Part of a small language model's weights.
Architecture: RMSNorm before each block, untied embeddings, normalized queries and keys.
Training: a variant of Adam for these matrices, 1648M tokens, 11178 steps.
MLP neurons of a small language model. Each row is named by its layer, matrix (gate and up: input weights) and neuron, and shows model dimensions 224-351. Each number is 128 + 32 x the weight over its row's rms, rounded and kept within 0 to 255. Numbers have three digits each. A neuron's up and down rows have the sign that makes its largest values positive.
After each neuron's rows, "fires after" lists the tokens most often just before its 100 highest values on Wikipedia text that the model never trained on.

L2.gate992:127105093119135186161178109166134107124093135174132181081176179125131107137100126069168187154113158144157138124169186088115092139108174134129162147079189089086095112103125139115102126108079185047124152150134097123128025107096132137134115067127112149121127096120131129103152132140126134128139104109093180159096128176140096097087201140129100089099079035146105161095163150118134154145132
L2.up992:167107121167168170145095160134132099141124140124116122131115152155190120155137160028138192129101096143189119160199141141136100124158198148129139160123170088115060136158150082107174110061105129137143116125124092157092076103136121133119165056108164105216094053166092106074097132176134101094139149114106156122140115115116120120106165161142109116088103013146155143122129162112096153089120
fires after: " the", " The", "The"

L6.gate1059:075069127145125186159088069127072172076197099127154142123165143140083100114128117211139175107106136161127154067198181082137089216056137084109078143112160137139095126185128133099154157140095122118124057074141114124101161104092061138102150147091119126133075217142152077142154099116101173154103089147111122104127101156125122133147154160194147123088157106105174134134125154091141084132152
L6.up1059:149169175152123176127104180084104135126148176139106145141089098122083195136133089150108086068139168124179184167071120159130143134173173141160137158196169108086117118159105133091129184181122139118090139134113105066154119133101099108100078133128125167111167148127134108103068138125128114088167208094133089121140072193121124140095114162107162143129139133121092088052155160128206101142160
fires after: " |", "\n"

L2.gate93:100077119121231162147104069130094153129145059104148137111122107166095190099131105144121137119147112141103186117156167135116135165108093117082113144100131214081127101160060165103173127144154173155125087082192153168145107135091180156084118102163125167115152082146163121128115121118087140166113105110068112120110125116117067055179164116122103155147145149091145143112156163126183146171152
L2.up93:138100126115124117131082136156155135203118087109069085167118135141121142122138128097124114134141112127149148132168107142146111106131153125170086115125177154093156167226107142110168182125189155124110154092175206178106151122123107154183110093163140143118152114114194111080143161108082074166129112147139190128103122069186185130162113104124103176160155155107096124117166164107174150150092
fires after: "\n"

L9.gate298:122147126142135133123184167180092137080150149143187136119167155162099122115097123183138111125124180177091156138146123113105173160103126119080175140074111117149096123077138150088114053166129079160096148161197058082121138177138158120099168137098106145176121170137170136100156139086153144133097117084117104102159128133148140131139148083104146168099175202127153116129123083184142154137172
L9.up298:141085077104157180115147168103141104120145085173115167154134084142153118137120098150064130138142103081074129134141112101039193137140147106095120162154132174131130137096047169132109177100122073051125088104131098127146166089122155121106097129139115160060144133037137151073099194117094123180125104118126082172127088142089116149187135118071119104190075176103160070121038095090136167192132
fires after: " in", " with", " at", " on", "In", " by"

L2.gate685:145123129128145169147124090096151148107086107131124142126154139087159163114135124186119114132123138183130071128126150113155128139150122138158155063154136182131108097165114139131102124186155142164133112098078107115131074112098110145128137096143173166108150128161226119139157142133130122181133067115078156157173071108148073132104146132052153131162107139152149159136076100126099151107129
L2.up685:129120162168171125125157134083115070172142161141144095087091102140144202171108157143184181113091095093123077128167139064152078136144180113113126130129106051093084093158149132098156107143094156169184171120037115079124120168132117135202114127183179194138097108082204139158110137108089140163122127137125109120073126152124086122101139103115146152101160075124156181099114104082154095127095
fires after: "\n", "The"

L6.gate726:122069129087117129150061104147123203127114100129085115132103144151129149145113145098156170132173146138070142112123160088095188082130150142143144125117146158176124117134129113115123096112180168130114112142123105148058168165160146158115137123172110070114093172130155139134101051159114139127118057121110127176079101115147092182049120149112149127145107139084143185163075101179104132102160
L6.up726:151160074174103141081125116098136070173128085109100108143111096140150121158106065125117158082130093068106108138090098153126111181129140177134126120179165081121116126168182131164208150099058115095152159150125151178195096131104093140174087130156091146157122121145108120164135147125098106119121147118128191148138105070134121079169129133117148176106125174127176101097109167062107145120057
fires after: "\n"

L6.gate109:141114131167130109097134160161120074179158151151206103149114148103135105136163074088128107122160168150143104088117117160152092125117086111144125174111189124104203151134099124101112128154076090120118148170088155101170082102110163120174163145114161115151155136153139169114159209104113092173148198097137157096162125084123156137149153109101153103191117137113126081156103106119159094142099
L6.up109:126135087162086118100136179154131053140168114147166094107114065110133159050169168153098119113132098079170149145079106169092111102107055161139107129086167129086133130178161146132166177158089178141114125186129221099158062092076150115168168122100124117097171175099075159105152179134139098179138185111155121091165059127110152103113083093125084118144135138148146058161172070072194151157116
fires after: " The", " the", "The"

L9.gate211:095153107178124144149116145200075079159195054126153102093180133196193166133173091065127141146136111124153209132128130160111146076120126154089132151133155140116146150131111163083164090099111169148122103102153181151124154157169146120123194145082108194162144137110108134095163099101089135148131127118080130149104165142179158061107101130108131076126138062128144074167127129107151148140095
L9.up211:145125121095201163071166093155105079099133135151080089090106120118104111090094090148118139129099141140118111112147127127148124161092133181144120139136059112160069108120107095143129142157195122113160192106141117111127096144151095116159137066144141083141128122117124138094151104054140123171108146183144106139097112109144140171103179119074072143146079138233129085133103121129080095137096
fires after: "\n"

L5.gate578:102100108136102157094142089099123140143131134123159138106167143132134152095161132135157078099198119096135163114116132154084111134053120186185091197065108128139177198171148080167137145129118110094151100107215204106127179101108193152112094124171159202103179122118182195161145154154076128146141170104111122114087122128119157090171146145132117145147193077132124117169154130120138085093172
L5.up578:103118113121125140116145146173128138093101121150119117096130077087091133081186150121116086132145156127145149149085052096080105148126099166144105108106142119179166088089141120141148121062113126132094114126121175121105137129130104098066079117143116158120077105105120112120194081160088099131075126160138085165113127112103157135113124176037145107081030071148091142143112101133128104156139
fires after: " the", " The", "The"

L2.gate1084:118061096162159141143125110173109132091149145159086134152162156119064046160125110104122156133135156125073164133137179161099109088113101126152192137135113112150082098098091134127109114099128137101213185092131112151175110072086141147148081091088123143183166131140130096131163110101124087181129111103140149142132134150169060060110109135095059103102119142131146149095142125148117164119113
L2.up1084:133131112208223130110109143131108068063133149147063152176135172071119120125110132084091184168140119114105174154123155150144160158162118082115195127088085143148117121200131096106160129100104084167171121124091150164132125114158088168137102079128188130184105122195117100078142097143118105157118123123119179136148147105123122052174115147128146098142127137181172111149125140125166123038165
fires after: "\n"

L6.gate908:080080202184095156111155155131075179117175137146174128119134146103103126138109110109162119117188141169137146103111122147106129189091133165153076079107201175141135089177130151080153118152121069081118122080172093117122147145114154174084110142138133146164099147142188156106180088120148150159124149158126134139051111098102111143159091095125138161118084126112149157162169068104169111145137
L6.up908:114152143094155133157178139110112133097108132154130119092104143091132128128085091153097069125136141162120148125089138145103135189093153119127207118066193135162140132144145132063194133121120104105075109057144135168193160120145152111112099151184158168110132088100164155125172172123162094174185109100094036127142140114135112124151109123063116099105072149071123147114111073168155122126165
fires after: " a", " the", " an"

L2.gate190:145088102117119153093096114180129151151132113136109112183128125144086125141154147158131143119164121067179148133137154127104107125094083109142112163142126094112143095164089129124108105161136134190174145078159161082174143147085176089123130083155107105120140122129141128145091088142156166166086104140142111152092104103213117079149171141091157097158148119093151167137086141179140161070143
L2.up190:124142119168097068156146113114111090150199063131119084125132123148114072150096129103123127092115155134183123073111113191200184119097136077098142189086135155098170134110071137148163131118151140127105110116198142093161145157122149138111124188063118134129138134070082167129083119091098163121072068136126113127105168190184104149136168071114138163181150154145165155135158158165110168142103
fires after: " In", "In", " in", " January", " September", " June"

L2.gate559:090135103102111144111179166131173090163099191130094155144099138084086106108095207151115117084122075162139144149067098109142182144117151153137145081154113118124092112104114122126126144152092107154143154160126209104143180033129067144210105099104157159089178073156163161109115069121133075151135118148046165126143136192161110099103099169152107129153099118179109102150159135144117150118133
L2.up559:117146123078136112191187071062187105133145076140111126147087145204130112100174080141149156112144170123185044085088188084170108137090080127134125103129158092120083126116118135141113198106115118158124167125119119080098131145096077107116102130163125094113144089097191127172092155136157202117162105212088117173111172187161108170104130105093168139124165207176141110136058148152114049170105
fires after: "\n", " Pos.", " No."

L5.gate140:128150149154166093155136121152069103093176133142163128100156149112146127082130172118181125163149143106115140141114117105078053158093099146189089125138148078129083118071133226183117128086161101111065100162159122095148076072142123177148093052112139198101083123151144114107140053072144167095078136189151122121135116094093120109076108127118123107135115126142135154127126115164160172169126
L5.up140:106145177184116082172099123133152149148123134084133113140101158065135094123156165164209168108101168097128099143103160112070096133123140126089189069150173084118163089162144095140174089140138105153089127070084111054099091094075154106117092182103126108093122096163197074155085170129159188130137117149141134122108165123153139126114193138163121129113133164089132151131148115134141079206057
fires after: " |", " Team"

L9.gate938:131146098127116147093153167126117112108091067076137205172072149135099155124162155069109144115107174141141135115116219138117107167116113119082169145125146135122170134102097133139137084137102099071096083157166130162106115167136188121092166112196170168157141096123154157145169163126136142136148144173117123130112122107148111068194126150150163174152111092118149135136142152132158156154097
L9.up938:152146095126090123101083235108137084112099042101106070188050132111111034140197100187095087206196171117131120112092148129149123151140115143078115126134027111125121142105122111104157137130096185139129145163160177133143185126135102123090120065130097117107152110115106112104109167171157176080129103129090123133085149145116168179149121122101127146148122096092174101191072169106092182111154
fires after: " a", " the", " at", " in"

L9.gate615:136116128082098124097106069135123133123147154162129174141149107139108176110128103091166150114170143157107138113164134143085159103125116115159127115170131166147090117101104146173086083164155121154150190150121134079170116124101141121128165162163101110146091135152179139150117121118110116110130118137046143134102099127086075125124122084139096125103138140159170080196134157139133152094122
L9.up615:145131186191207131154152091139135093155164114123149125165093125112159056118093102102082164121147177106192104081173125100102130172137146182099127138119139166109153190119076144123095132136183169153147083113121099138139135174164135120163135176114147124163078122142192144131113171101099179071133176131126133140140095158092122109167138118180139110152138114177153148115092115072155124096143
fires after: " |", " on", " the"

L2.gate324:186093101081133079149082128157101101092129139100114109130093101115091109139147154166128125158098129153087179170189108119121132103128164124142189099094109099111113136137108076112086054164109128138078096058146153132176167142116102129155113074111152111081172100180146159124148111119104074181127138124153139137173128110102078144147132103123118138181117092100121116136161112148167177166156
L2.up324:103123105129125169170130079123149073163184119125140169114056193071176131137111142141151176170155137173161139081093159122166191154089157122094119165087150118123128061104129112160119170173105092111120150187100147097118165125132092098135131172112178088100127112093116085127128070137104112149159079163137117102094155164117106159094135147031121170169102101152084138127158120130145152119113
fires after: "\n"

L6.gate1065:176096120100080157129140148134113123134099077184124095105130135162183156112176122117156143124140138174090121141182095088112122096096116149109130190053156101086118177116095140152131124165222108104114132149175201122133099141112188119124156117155055137144204121168156094138166168185114120103064163124097165107125095149123121071115183115064110118107142124131112087136103158074119142117151
L6.up1065:144148128158103166047130180071094091122163087135133094113159091084107171126150145143165100181070107105122140148179113165096120090159156117140134131118147084141099148116172133173179132147202105115120092163179128104147123118115137168143143131058145103140189142168179125089180129162097128082075142100146100154162078199106120136154174166129110078096185078070094142122151177120088159090168
fires after: " the", " United", "The", "as", " Mys"

L6.gate144:195067127140145133156149117176142190145173150124161183205150113094108105112132121139121102147200192132096142140142112064089113130106132177184140153106130134105194107109133127117136139112128117125137059134128128128138143107085215168072185113161156110156179083110175146155171108088053107178135147154087124199115102134154099080145117172118179120085037165110132145226106129184126102126138
L6.up144:175148133186123186139158143154129162137097145175199140176087055141100082170125169174097100126149154141127105127172141124087124123167132119125153089158139101152157143148112128178153130140099122164150161085130100126129091123155148071180117117107135168126127080077167144205190160108097132119102239127085129184155173149122156136174150068096046180159144123154147133170058139069074108093060
fires after: " the", "\n", " The", " |", " ="

L9.gate6:097070107128114119154184114082156138152155128155115150080107144202163177167125159026183190085185086165125113137150185185139151150183119148072127180133122134126095132107153124137116099079110185079136100078148129157147122156113118139117176086198125099112105123093123151141202122096153153145150113076117137103096105149173087166158116123136149094092185161113169126115163093143145189153129
L9.up6:080116116167136166183101089159130071145164174182088117109122086077114119115108101163096116183103182091073144111098111127093120133140100166160134113190148120137091149126118125090177142100099155121194141137109088118118074125126143234168155136131138131131169172186120146101084114091102098153130123084208107099199099120110144094137052106123135157108094115082117095119132092086134122129130
fires after: "\n", " his"

L2.gate453:084108108134158073101135134103117133135156090175127086122153144117114088151192162147176120153104096133094110194103092088086138142125127101140109119103138190104107085116109172094113128207162079096153131070113110105101155107103139128199110117089140119124127107082108116097213064126133164114079097165106144133145141131198122097180100120158168082101120109199100164146095136118130139148152
L2.up453:134128051188069067094095050141105127182129133124151076138113149054119083135144138124137142127121134084150163152122072131148116110137127135157179157141126134111125107143131106107155130106109121071149118088178145103164140110121187128200139154089143145161133037082074109110199125130121110136132107118151095114097144094149188109164100127148157132125182125148121140144118127092142064094136
fires after: " in", " In", "In", " of"

L9.gate415:140137130129111149194122155117104139116096136103127144140173057181142100179128157123139105086150128173149115122120193122115122135061157166119101164108155145081102075144126150083129134118117143079089109104168122197097119119132175189113206102106152137124123145101174082114154123155115132137074154094090141160114116097143123113183160109130132130180083127134163138137127142139098111088162
L9.up415:171117071129179121143153132114132151090131135106096111178170080087138158161169114167134054150194147208155126162116088099145119119093134169113114142055160122107121144137104123104153120087159046107116151141142112132134170110165167143104192117105102129055158117102150173177061154146127116167124139136113121135120098109116137107169092140085131090126137115104126090131103123121194164110129
fires after: " the", " a"

L9.gate992:071114152118159149153167124134075157123108138111106133179142146125138126132155100137134117073194147108091161136147187142135119149115121113085141101121121120149182084164123195095155150164055136085102156130138117126187175064139102159160103096096146136075090116115178119159103132087137177148115176124122176172143160205077088058152117099096056145143119148132124126093131183096164099142067
L9.up992:132099132089095140167148183091123111133161160165076151125121108111079132104085137119122138137097132109060165166175102073063137168133141142170120149123119088139130147173119048082125090181210187140136124120173131174128113072176105087149109104141172094129071081103150130136110108023123112108111065104128081056126087127227121107108104113042145101119116155115066103123101116101178175202078
fires after: "\n", "."

L7.gate104:126112128134108122116095182124070150102129105102109147102153124197094171164116155125136089136157080148130157131206118112105104130110148143093149141172144161099190088147121155088117155116117126118140090116099155129128107148103136130098106060153130112089151136125113123139157157125165144089127128113140116150117093132131102054137159125091107104100103094162119129109150150100137123206126
L7.up104:163143095124130143102074123140086133128212039132114138160139154127094167112095115067151114124109081098175170102119104037160108181129148163125146113130142185144156144135131122103143140116111139118149080112148185146161125144144032140134175125165142181181071139172189123137147114101182118141101135164139164176124088143100085046099094144097141038077075086098127129137102172123082107164118
fires after: "\n", "|", " |"

L2.gate328:127097166149122142199125121135105130108188105138189106096135149116119101120124135148080167133136177168129141072119182068108118161075166131116128137100115161105143067104101170142103095235126119135094190158123113109138134120157138216123106157149109080097150140105100131156130079167091132147159111104126125152105126166105056161106088110066103150161151115078092119155141117159110145123131
L2.up328:144133111104144165138160117162149102127112132147130139149115161105109176173138156111089156096161101144102136144057101164127138172071119138078158138135117178135130075096150150121113107085192110166139141145133080151050128148189143121101110139160158106106138161193160167110154089147177254095140184099107144073091104097117130151088157158100153100111105079130157150092210152134165093085164
fires after: " |", "|", " the"

L9.gate502:120117130155149106106109119097100154224170078153120118108117129160126156123085160157133108116115134148143157145141224132159191137074098124113093119167114126136166113171112164127105134127138168107133129094178154096200192120106118184082126098114103184109186143085173138111176114145153117187096152117151082082129143161187096113160123145127132128063143128173139126137140073127186150107117
L9.up502:115086100126113155101164064131134138151169145151159149080139102065141143026120144079166156121111089150119139132139152096038116115146149124089091110102143141145037125102138127164145136120163168116141133136162177177092187108127170163118137117102138224122115123048125138073123111121133198119084098096110116108126161135178116144078110171043151163119136104171072104118172111164100191117109
fires after: "\n"

L2.gate949:154091122107192193148175103152110124131131130117162156133143170155108157139081118129167166100162117125126118088118149099120139166114124138131117076118145117129097094170107135147131146179169133121197097095146149124130124120095108156130086108148156142099184144152184114082152120126124146193052099134078127166098095126124061109111157220114144145147134137120122165082187115183107148162123
L2.up949:164119179131145119090172133094106130154097135133123129128121130152151127103150151111168184132207095090139114109094167114049108118135082143141122114168129132112156142143159101138150125132208160103125172191126166156082085190148196189155143168111151095188208106165158123115117190166088091172058167091134167178123150097161128155164120173127139159133159157109093143129151110072152126111118
fires after: "\n"

L6.gate105:136122133117118173174156087191090149127158131148204146113144085104122058133127121108160154129209110163105156061137157202126126117130096102157164123190117172104144124177134116140166091148117123140139070066125162069100179133079113104113166093138084137142125183125156118175144155105121059133150160201136129094081150186169109107157165097111166068126086119183150182146145112051112128117195
L6.up105:147159115109148117088137156133127183138148105121082122159106131141135119158168094151142120140158117147152200080121142133172112138077171095113188105176168123147115096097170140139115206103140133152062079141103088122136172123138130156110111079163102142108146113172080173161085084115157164198124086093150173167138154136112111113089120182120100136123101112118114143017084159077140103114149
fires after: " |", "\n", " the", " "

L9.gate961:102124161193104186083114125156140141126137106094111146117123129135101157121181122058138161089150155132103197091139092137155161144192156106130094138115113119151142095099170140124089093119057066119123154135141124112115109082139113088082144079131161126102160087078058098183113171104131149103131102101129151134074146197118139150123160161117084142085136108137149133071127157103149089110130
L9.up961:123160086093162130088176129166135136152167019096098156139134153119105160156148150161166052136165127099118159123095143093112138178110098145146154132121144116155151177080158155104080130128119098125135113133123179099167136103040102099052101122109164104164104095143183105166121168115117159029096128119120128114165094184141076118167086138066089074103099097155136095170090121087180121131122
fires after: " |", " from"

L2.gate293:087079095123142167134137118199114076111160088145165118062123095157151178140135128164159135088094137191124255158162127072137130196080133124110174159100136114141142124167086089090131145135106127157090104123210121155255137099152177110120143126132130092101108135086117112126115118176092114137083135170142114137125095147158096142144151147088081117097088132118120170160099188118171063153140
L2.up293:083196095155163144105129089199103144145132155151125126165119098126134110133107111071167135149042172119112151112148116127219122159106162105117110158134122078196180118071123095120135142145064148156135096115164143156156088077052112094148120070177148074153122184102104157151118100067135155153103134160154141101068144129130140108139109152068103123112116072137109186149129118190099105134117
fires after: " |", " on", "==", "==="

L9.gate490:106122168089122209142155157160082153133064110118118132135091143188154149147134091087110163107113135168072146178123167125119163145152131119082135194121170093147145114089181124173050139145059161093087124132108093112128133174085092096178074127179116122127139207167107143149142109053127077095150113119119160110174098178070125126142096103130106133105161153096110158118114194147154132156119
L9.up490:155157168143164164133121148085135115113107119120110103128181146126108144064089150101133120129097112101114142089131131131155142198109095076128087133193104135112129080146125202101084113072157138156124183117114117091046123183099162109147082097110107126122094164153141124126105183135150110123119157133115089171126117152143200204108116051158088110110111122098129114187140126063080107130156
fires after: " |", "|", "|---|---|---|---|"

L7.gate1110:127095164119103116141147171139128147121101216093151134139164106134189113081129140104139140081108085133113128126137120110086180128098113129111126094125143147146138125123112079176129104136139090128147104185097109185163104064155136113110139097177136120165098169105097156139120118092141138077150081158113182103112087159141120063122127141092079102096134130109042130153149154122159128147066
L7.up1110:146098063149132172123133072087152068146064125106103162124177134131116167101074127133153165124153108076073100104106113089128129114150177107152156109162093064093149068096147148149109120084146112054106118104117136108123134160142162135101125100179067114069124154134089164111164147109135147133150088117121151159131125142125132147118105069127135113115091134103126110060075124113163157159098
fires after: " in", "|", " In", " on", " the"

L2.gate910:150122148139134106100122096117099160113155062124128143061148125089098103146129146183132155117179152169062167120218103147030121111116128107141154095136140191127129122134096184137100122157150134116127058070143119138139131110094106181177136106116130114078138113125133137098110127153135154186069082134136101084156137109206113068114112105111095141171115106113145108148075147169157115137167
L2.up910:192139110171208116086170064150133089170134080109114155093064134113076124165118127188124138143164159147153189126178052145145099148158105084149170068149119132160164073110136116153143135159133146164123133129111158089129154131153137153204135102112110101102100114106135114149142180136103116176113161162111161149136103101163127110181108092096166121140095143088158119165081095163095165128132
fires after: "\n"

L2.gate1134:161056101196146167189119081141140205157177069141172104096127122141096118130123119158143139158205169143126072082124166120124137119083126095121102151110153185157143057136064167100098141172163108139136155118161113083135139120081182126116137117113082135136158079102165148105110135118076162167105074136129056162144108174162091151140137094125182136110147125137139164115084135162104216101171
L2.up1134:099124079110164143089175098136143095105104118157128134134122148151137201122094148103134115136158107116164114151077146097114149157142126109144165137176116152145182134149110130128072110138117120163164143180193120095126114126116153138116145146112133129178116079109140131126126133129087160139077090191134135148169158172151136074102139149144114104162125134148142146200105117117160155094119
fires after: "In", " In", " in"

L6.gate163:117126065146125162146119132164134133122095148147122155107156138138119123145149160087119097096083077053130137113149133138120114161144092153085108171124095134183164125144086087162149180081115175164189150156164092146068128104137148100213122109159102110145180102119114176160133122100125160158169163057108137100094115115142154170158142105108076137067132132126153138117197134220118132200099
L6.up163:080110197134129130088080102179184140109118123139149174113114137098147061118171164087114146121137086114164133067174152111037106148156106162101166134109140119061146086090123068139085112115094160101127134180074180140088131162129123127156146097070153165121149154152104153119115119148135124094160182086143104106130120181089114104181156125161079122144176146195129131109124136078153139142139
fires after: " to", " the", " and"

L6.gate897:108142149081092118123098112133090177102117118137126130071131095206075115085098123136103131136156123151118149121195118165165148106125147088106127136133145188125123071136214093138109151118076074114086071066104131148141058182147141162156118168087112104161142174169115127115160119155086071159149066047103151194108140131101066169097140138124127160105080133077095144127131119154112133155180
L6.up897:082160152055121070133125167127093099183166209161180072141096087116165159154148158080098156114164133156135120122154122103152099183092091118100169189109154137124156072181118089142150124164115183113097125116109068145177127117161109077111139153164179149185054169117113127187050137068156110125150178081120143126141141105117117155158171130102094168122190135127113163104104113115141140144116
fires after: "\n", " |", "|", " Win", " Emer", " lost"

L6.gate1033:027095134127161089126089146109139152153164127155158111124180137108113144196133155080121150040155126107113134160137113105156108116092132132188116152123166106105120163172089134138121122139071091151122089128133098129139100061169158130082120107089176104070126072113119131104172114193150134115102125170113169061120152185094121091108143143104164132148186099121175105118118169087182139148157
L6.up1033:081107178111187169172166184138100119123115117149149091119146171114187081148115166122096089130091182088141166096107132106156064153114157169086181130119120117102164146147119103110201127082078104085092123056142147067109171092097141058047115121087149107142097110092128092108182181148156143137163128125176141087118142157165192181098163139098067145089122139150151109129134116094130075177077
fires after: " |"

L2.gate393:111084156116152157142137171161132168091143072113099087123137169088048080139159090123087183116073177187146077110211149118101130169129098118123059144100184128146119125145100128147130093114121173125143103121142159117096128118134132171118141062103084101139139102145091066137125120133101139180098124088138192177084143060116161178063097116117118098166117134087098199147116148127105143084076
L2.up393:121100125098177111093121071060107054108140057144092139068079102106153188108133181151113117194159072102193158152126139127081129137152118056160158088134130130169118112123144145115120141187126115171184139091161135150119103104164102190160192084189152146157143110173185094117105103108104139161087078196115131092169080124110124053179077155085198117137092109071127119148126186131103152141143
fires after: "\n"

L7.gate805:195174106089125128145168106148087143152208135141116110143138119157126122143099098127127166139135124089150125104128067149026137137156138117146142060103109135138098142169122112158094144112195135138112128085083148101126136170126122136181165137118132118174097127145087072161176113104097162172140156188124095146159096104106105111138102103117107143115095118156156140045123103086125097145106
L7.up805:142168147126097120098154117118117117146178061090137139176094119223094186130160116091131179108211098113200159141118142116077117186119133128137160096132133158135105109140128109105138155116069115106125096164151133090082127123114106149121221157120144116175094140189146136141171156072134140177123156190125095192121079089117108074138100156166144117159119153072137151061161180101126138153095
fires after: " |"

L5.gate1048:108097110111159121127128112106138095098131074159114111103121153188132144143124155035092140123121128060118206106106143110106128090183076161148153119079158103137073095116102167162153109157157139146187084138194101160140092132132163143141129093128116143140146125146114144104105113130134147138089064179157141129104077159129105188092129131111107123089128077120104139123137157122113149205083
L5.up1048:113105109079096143179138141150133149110128183228081137148141141057131076186085107157128146148119154139166109118140136089140076104145067119122120140193131121130156122112137085130084098136091108064154098101110124142131092159098114079142162132155204095079159055089096140140137165095165149145145179060153182124180155162185120106114160110188070107205106124122148102093149077140108141147114
fires after: " to", " r", " took"

L7.gate704:143075098132109143157120108157093169116039123167143105093202147169111089076127186172101145131135095128068131167201159133105143130139166126148151151157159151108167157090167113100098114179102149110155094135165114144126130159068123144148135093168142134110153144130101103135162179161072119162138168072171112085164103112138069115118072117081112087107101120143173120177170126122161111194106
L7.up704:198107112162085154122149121157087177140176170145113114125104164131091116098083131153085117141127107163166112202164140176147130147148142167132182098125129139127089092119132096103103147144139123158068104125126156103140083155154103115161154138129122099120157122185110083175134151135084155143129184157130121175147129124046074161170093118111107064026136108076141115194122083112115117144081
fires after: "\n", "|", " the", " |", " The"

L6.gate234:085075194158118150103139163154114108108155139141159132142128158117074151127184120145108146058141157123108097128135172110168088156073141143116076085100142141112163124175137139149104114157079119082132156083151139134204134142137126220091121120173151145103149117190196099122162122083076166137085072216113114066106073148182087121092120135098171102177075108102113099132185174116153140109184
L6.up234:114088096121172125098105095088125086114179083095106118119060142117132098133193087150135136108089103089136129101136175157137103162130150090112129154154148132044140109167116150120178137138123149147110091090103139163140160083117045126116122110130113142124081174160099122121164063090145200164058044195132119090122084137126093112127091181095115107112143139090086142121086178072075125204100
fires after: "\n"

L2.gate620:068075165132131124167149159187059192122088104140162135110143173192119110130143108122114221129113147159091103081177118086081106084110130144122110169097139178121114125149149128131128101143064173078133134087135113126146172136106128196118115127135072135114134161120111172156156127149159163156068174101131132133129103096148113099136110091122142149146143107105080118128161079128079107126117
L2.up620:099097137172099139083117154097128129109125152161092061170136064119088205133131112141133155138159131191101151065126129083110138138122119113163167131134121193109114054122094143081180121097126092143112061170133141130154080180107110137073109098139138110231160104144069158130206121138131183135134126112081123143129057140128183133118148066151158146112134162185170145155109131118100117134125
fires after: "\n", "|", "-", " |"

L2.gate192:080099175098084131128143117130101138089143103153110093102127152124125119155160083155176113070175168160112127129128111126121119144118157101142106149138194155078153075120091128126136114164100155194190158117108092091162174120083093135111083107121103146093122093152146119135156063120171156093125093088099120162130097181131127105113122089050099158129096116154078096122122101112146147074094
L2.up192:112133130133113174128128127070111125086148157157136095067113147100130107167156149186114116103161178158101158126146059126192130109111201057154131142163155120103130111149105097146144089121134132158138124123101101146138166116151130195102099154120137108109110019170092090133184057098149092060160131125134109171125140169088135093078092118087135203124132099141154079108137118075182112131034
fires after: " |", ";", "|"

L7.gate20:075095119067115132140109113114138123115070153176087090169078147147127152164179101117111161082081115142102150108157145112156162126111076122078132105124121076095201041090135121210114072194129128129132111137133057150161137174073211147174105106142105086116082165116048126130116078132098159146095135076143115135174185145133133134102206109100090133182108140157154078123165087148106131117123
L7.up20:165129170140160131142122125144160121140108124222101098112067131099141156157125081156097144096110079136094118113166037082107167129151122184133153121109151096098080093138176081134144145135111144122184091138132147081105144155139119095186099101154145108146130102201078188135159130165168141069125181156171084090136119177140108067162173096197132053119152130176199161120129112107093131144108
fires after: " to", " would", " may"